python train.py --norm="rmsnorm" --rope_fraction=1.0 --bias="none" --init="normal" --init_std_o=0.0 --decay_fraction=0.695 --doc_mask=false --steps=3803
MLP neurons of a small language model. Each row is named by its layer, matrix (gate and up: input weights; down: output weights) and neuron, and shows model dimensions 0-191. Each number is 128 + 32 x the weight over its row's rms, rounded and kept within 0 to 255. Numbers have three digits each. A neuron's up and down rows have the sign that makes its largest values positive.
Before each neuron's rows, "fires in" lists the words (lower case) most often at its 100 highest values on Wikipedia text that the model never trained on. A number after a token or word is its count.

fires in: "as" 49, "not" 6, "depression" 4
L3.gate264:129154103186122180141097167057089172133136115097072094114135117166097127127077133088160111132143138129109136111106154177135097137166134164110147111110085131173111082130115101123149109116151141098131113139110172141164108144117121102111133160120149113106138169105101128123140064116157162190118106184132172072157132124120096089164110162146129142129120070253121064111191135106089143151151121130116138114155183089138143150147122161102103182215066163143073072152120133099084205115149169159134125044098100114088135158200173135116111129180172101135150094125088136111106124078100157133
L3.up264:143178108127099150145120098112147174120162211206119134165177173123131194107115167135061133140145124125077117071132136077132155108112062113086096121144090138098131155078161083111082070179148135136176093109101078145181119103097097138155184112175144101179112124096094178169082148171106060110114144134170129168099157085135122101135133163176135115115090146129145082118177079187147113173112126104117173093129134075099124123071208121107176117224177138143161093157147139098140122118171131092164168114113145114134120157111127115108138123127110062127113090122153133118124132105130114146
L3.down264:162122174154088170112101101086127120131181125133061164098179117138068116199059115102098049117107090201164091131116112117129118126127102159151138172156127112159117111065208127129077130096158108153133163138132129079098110153059191134156098145078114165076084135135121099158130114055121158155180090142126107110096123187095149150154108112118104143163133114098148151103098104100116068151140141081187114120163088072123142153146120185095136124122149122117093031093102143113113133158124182147121088166112144135105131190162104143173147151097108140158087098108132086114172109120133127166

fires in: "he" 73, "who" 5, "plays" 4, "guilds" 4
L3.gate122:158144086106116120134090096113084123158158144141130121119116167100101145061086127132103121121134130124173130186116163123134090171107174182135146155153147088065120128156142140042115123144125137171165109197138095154129143082038067129146116152155128108119131163113132180052061126126104140106092095125121131085090134120178119168081147205203138132102117117132176100135170180121198069125115115119098118109117139129183155185131143146138104091125132121162076070107145110145148122095141161096129174095064139136131066154149164120132098162119160101115188198132121108186116147091163165104
L3.up122:187145086135079128135107154121118068112147103119118090104070175107138143127075108162144137155151131085120140167081127157160141089161107110123120185157132103152142127186134079140155166113128093170144143179106109175159116045113123151104066145146110131120148199143171144119166127141090145077173099115120144145152134125112188137105123077143109166104135144112119112127094149121143142120079120126136111092088086169164128094136117107136108041071180097102160158077123101168189130091165106028178155110107139093168109119136180141149098104076152159065119185181122150096147071195143128156
L3.down122:146172135097109095120136082121096116171215110082173116130110133073119111089134128144129118106128091138143144158162185141167105120109149144153096131103100164145089097131143169114137173148187116170125121137137163085108190131113121151161188210111087160130102129126113193082181146174091157152133116144140161131050155094098130117180115139179167109122121117139069160158173170051123155109099104164124228200082107081181159155156126142101125153102054129157097084168179120142137154145102123136147132119063135148162143129174156088133170143159133107155113160144125165150134096088143156133

fires in: "not" 41, "t" 10, "phenomenology" 6, "aphasia" 4
L5.gate76:080132089132118093135141097117107180161045137123160185096110117151063083137107100112156109206145085096088177113174129102094073190078138135133116089125129135124098113099099124152086127133093133171173077114186139144096088171087133083138106132159139078157176104125153135136141108092142119114168069173176132153135102157187108131116128138146177209152156136154139119090131185135087141118128144051094164057124094129131139121141113157045111133122117186101146125153142162120170155067131096126109128106149122124157144146128140145108143089181122160084156096131138142115082138054145173063
L5.up76:167127127217090169138130133136142154138109128101141110158167158153115072167160145160120148177111139176156152105140159086073165107134127147113099115121124111133094105083139046172081164121144097111150080176180096102135129134125134096088177117170118104144129164135073083154089210173121174170153105070147161105121110140113138159103156117089114176139141125129113131095161086148131146163237198128113129080142134115187163085092086081161122128100138134086123090142134191155188152118135121120089079160186078138140104148091101119070092163133134171149124056146159146111147135134111135113
L5.down76:107176156121142101121101117189121210099080204145086134118135120178120111107096154144149121133172099127139120190093133124145146172123149110107098156168135117066103146109166150076154137112183115107135092161126124101134223103159062140173074159139082133150177037103106144110139141103141043150123123151114102135140080125080124100179139130100123135164145124114110127120093179097159123077081044128079140114122137219080154052179120115129158146144159157111136150100118109094110114145157119126173082169103134120137126130150126148124154169221141130139158110141125131167139133090134100110

fires in: "ministry" 16, "council" 15, "government" 8, "university" 4, "train" 4, "school" 4
L3.gate97:160109150073098170103104160150207132082161124131124126130112116142137129112141145154046126120222138127113146146118155106100117126188129144132101150138118171119141177171127082143148184129087182134101145159144102144108166125103092169101139159107127159097121129107110096101129192081121117075171158064144185126098151183131115116098113138133148138133143100148120145097095119118114089109154113114114118077116089129111200156125105096130205146120130138187139148117076141116133130076149039101073068119089061159179153126093129108180099104046073220123103142097113146080144130159126131131
L3.up97:140069142100116171124123135120207095100116098099152082119109160098110090095094132102094121093145130171158148139144201177133175155104104104096101116076116128132195140095108084083115180090105135146095152100134133159128113107142110141165183131138110115116209085133124123094119128144116144147114181134146169171075108145135132105123141133148169103056140062189099135138104105157091138114149149157087181088180120118096180141146117119124195128137155063148153148129165069140083114095085130148029100107141130143114152110129123106149116113036041190098106102105133106097098134127104093088
L3.down97:126108119121093175126144087094109061082169129092113156155140150147099059116125169124124137107091091135104179118121100165147220178123111139142101076080133134139189180143148166129087155124151097156123162124148196120126114097144082091138145155136138165077160063116145170141141156123112110189123147146091112167172165159096132113198157107149203099093142113131129134127097108189087128100107129120125104083144142200099084084086111125095097092163117112081133168132175107186109114107094158132149119140103199120112125178127083157091131148072174190084151075165172162113141138121158141102

fires in: "no" 20, "some" 13, "much" 10, "many" 8, "several" 5
L3.gate411:152095090093123098093153105060125154151156143139134139132058142139123082146085118101131090124178082134148110082146183183155058136108134097111117144149133138142154125149114165123156152154095083154144120105179150147169111150185164067164150097171106149128164111109198141111116099114092088139128134166161157126161094078087125122138136187120128178131068106146129106114096107164182176163105159113103132109169138119127151162148119127158079155141088084153117159093104070124132153142133227173072224122149136126080072141143161116111190161100081105193169144113158129122132100090079171133
L3.up411:105085127123120141103131174095160140142135109113144128114167131190160175127110117155111172136110156117072062125072133121152152126058152128141132194100180128132106074182152147207200076151124089104130164158095051119165182146126070106140121178118080113101107113117090113140110114082134161126143144151094088177149129153110106155095099075133092094173125135119131155135124184128103141107066117096100104111125103120116146126157158151108081108127077133146105110130079129095121116136176164167150119171070119109178102155132141094042099095085141102093130142144182196185159208162111163135
L3.down411:163154052137113118119070172141077176139089182118118130189127179142111152101128127117158125098154152171068140106171127109130133121121194167109153091166092146166132106168106116119110144160152121116123143113175118088146145117163116081154140126180076157138187119129138096108123117157075121176143142116158177145131145218139070089182147134119094167110145112181135179120172108132155173153119142157074104088155117068095150161074161083170125136129163132107123211099119121099117109138069199126135151064138188165152140174116131158100178135129131146118187160122206172113118160125113149142

fires in: "some" 37, "other" 13, "president" 5
L3.gate439:174119146122169191073121137062154150126125114149148131154129145148155131145141122114086117103155186140147156090134126153128072148126140103106125106081088181098117114125124141152169175106117072068137133157085102119199119165173150099086186145135172109101057105137161117150057174101112069163163141132096123132133123138126123149137181139094137155147141152127142088120135108085138146196139201112118140135130112077137122111193146078109088072237098128129119090125125090083124209173107156152068123123151141128100126150077166113129107189087158149142154216127118103162157141126105097101
L3.up439:167113129150123123129110126126198096175156155121194108136071111136142097074082115066118161155116171117054123135111149115145137156115107131126151149110091092091146080081089188144109127187088158094122105106136120126130126084165178118135115135114122086147196108095201108125099130066094156101131155075172134115086116163149134160111151159112187107102103163135119136139111089176115100079105073118076164105091113116103157110125108085153075116080117147123056122111143139109133151106151136160196148097123171138157057165077143139132134093124175139069114144063205108183160168111187123133
L3.down439:179101125177075094177119163119165089195104144143179101097075149096188145111125162099121173157119093103127122115150098108115153063141192076112147078120117107127100095118128174166155154156110104189126134130136117138181081140155108134105103142128109142109179102226116107149132148094092107138112145139198128098105093151135120086123088087131135151137091140134162095179107136074102108127097117100132143110126083090143120117160121136156067115046134187083179106097169111149142144122117169121124174082166168149215120141153139158133129117108129102051146052101150135166176143168155133175

fires in: "first" 33, "r" 9, "a" 4, "benito" 4
L3.gate473:123144117165107114131093097199137138210108131165152196129105111140106073136144130157120061178095132150117094118071147085098135156144108105166137180120134129115151137099142159137092109071132091187105141171155192092118149134105111126132119030124052129122095106153157119124143122169170122143161147098120135146172063078120136091148156110122075148122132152113187165069145129086155133062129135090130056189140150157155210173151080145150137048103147140132102123115096109106111129144122137122165129157140125101155141124085085075116116105145146143154143072094163135124065076075107134155
L3.up473:119088088144102075116151132148126175125061138094162156188101143156157142175126148129123050144103144108154149118142160130109098127117071136185138042128125146161132140121127146114130155119164104104093122129046099154149180117103104142116075133104104146148124094100125145090099062146131095154130178087115146113158071096132154100216195131178089122111167126108140091133125142167119073130085081182116102193143195137123148148122112106193137073161122117083090124138137161190091156165119143124111128155143148088044160156142170161093157189109137130142130072161099163140138136129118072163
L3.down473:120145106086153132135122119147145147090122159136141165162173147108116156122099129084112140135125119147097098094176117164103123098133101102110103072074119116121115123128124123102129149180172053158108106114165108125140081166124079099099121155134113083083205176168119102145118170136121166134142181099144086072116125149123096129126128160170143128100095101130092149131078182115094132130094147124128203123154086255079131100153150138084105168069112098165073151143100171138070128106175088098087170123177118156052161138174152114181144152113137169128106089109126112195165072115167134179

fires in: "university" 49, "center" 11, "institute" 9
L3.gate153:119180140058127128102191146081130156164141081095088086121129168147121159098107138074137144100142089073123129164122151104174164070156064129125121112067092124076098121099148145145139120126129138118190149176130070121173084145081097125138111093154155172136179141157156026187095135106109152169104185078176079145116140177083148119161136130129090152114164129160063122130142190171075143132092102130110117100172119153171189160096129152129136173134154113130154218119101112170142183138129098150144114137098148095132133062096102141122161119090094115140164123105078108105132131093138116100
L3.up153:118131116158104160095139166146083157111147124163155139132139207068155123125117102085114205127175095200108151141122134125100128126194103126085096188113122149091127151082140138122093116162117093177122093118094106120104113146123131126117119122176123159136113156155138113142126129095124055166105134103113128139147092106123114161150156107120115155113132130129134164145146138090077186085172176164161104078142146167064214108103128128014124129067128135122120161122104182141176162122057083069067065172129063117174175066077125150100116087103127121121138124158102133076130147091139112125
L3.down153:107152106112141111155181135126100091084165066142121124090186097166127093090136133126113113138079119128160133164050130172161169113181088109150159052107120135113110140186145158124144176094167123172155103175149140151182074116084198112125180144152094133140139136159144076144103129102141192197093149138164081135160085176108134178110139131137169106147182049113118082119091159106076099132127072136183143077179119205126136118133166100166118134099141139112232131128141055115109108168151156133085143157129168070114120114143127114109145136098135164123156138116106151131143103129136135143

fires in: "he" 51, "his" 6, "down" 5
L3.gate433:137105064095114156149143174118139139146088151163163127120192162145141069173201079126097115120147119145140101122146134078122103139182154108182138161154121188210119210191128109154105163127110138182099153140159155155147147114118102108136153162142115141122097127104135157084155113094121121120157082147132148119181098104101105171124108142155160085217159132107150101167127102066184124074139129075077127120139136154097214162132113116177159135089089084152138150099161125056068101114109152117135137135115138092121174146157111152081100157121103095113134068073154189101070132102124156137
L3.up433:191085128118138109152093184124149151151133137146217111119166125167131108171178102135103103109135050179111183119154092126121110177168109092102122126128166144153198187138109069086083147112131107139122165126158175114082106103140065166139129094175097103101136166102150202139167158084131126142124125170130161162138096167149129099104152108177165097145136180089120114178107199128186145102073119104094163120145110183109193140123136138196128148131126102143167121107213175098086112145119135127127128127117149083094144169174166128178129135138130132074096080101144143125115192130104154095
L3.down433:179060085092079141120119137098093171119143139116162165133180075123107067111122137117163115141122073146073108115154133125159157112152097089157057169068086141105114133116113099106155117171154098173171118148073163097147140143133099154121147123139143119131142125095151169166184127149121133106116149107121074148123173057160146053121142139196230089138191132142116152170103108151111126105134146144086179085145108180079189157105155122150078075117090081140148139119141147106100137150141182142121132130075155116104159171153110153152097108169101107086137035177123111112162154144083116122

fires in: "after" 41, "when" 7, "following" 5, "not" 5
L3.gate491:126125207171147171102066072111159140158122085131186203109199130151122137128164178111110084153123121135093120174142097111106111166104161122103163157120159097094137130110134052125101148166133160146176111100160118092062114141118151102129163139198159085149155131092116087157109119188128124148173168166158099115162121125106090083155140150159133151097103081134107154130145176098140134142112097167156162093152164066077162132131143085140142139156134069115134113208163101107146157230141105179154135149161129159121136123169189090122177130146088152124199173090159137113109129124100133104
L3.up491:134132142133115115085101113181146120101135164152112117115149143111121141117144124096111151111113166155105159155111143151117109130075075168177172162174162120126098137145165122123134129079145173079172183136127165142121136072000200069090152091104075098179076104147096103127129175145075130157132128109104184115112126055149080219111159107163123137148117101135131120146126125071104163161146188090148134133100154088137108120178165157142095157140100151204103125130182103121086179164144172157152199091126126112137102179130136112146117109141111133147126148161084147113135203110164138085
L3.down491:119133091139148142209158142146148176150137163112104125107118133130086118169131082132106147132136091163143134065167092092148125111151122126136101151247102159122126130099150141163143149104108074126156124082151135176161056141137095124169070090104158085121125129124134194140109125085146146153121081153180178111146118172145106126129153138126130125153110123165163131123112099161140086110159102125131187154123145224133110083098125156136178105137181099109131216165128159103124113126135144117131142125188120145007129149054057185084136105114174108125142072124148114130151075133142134163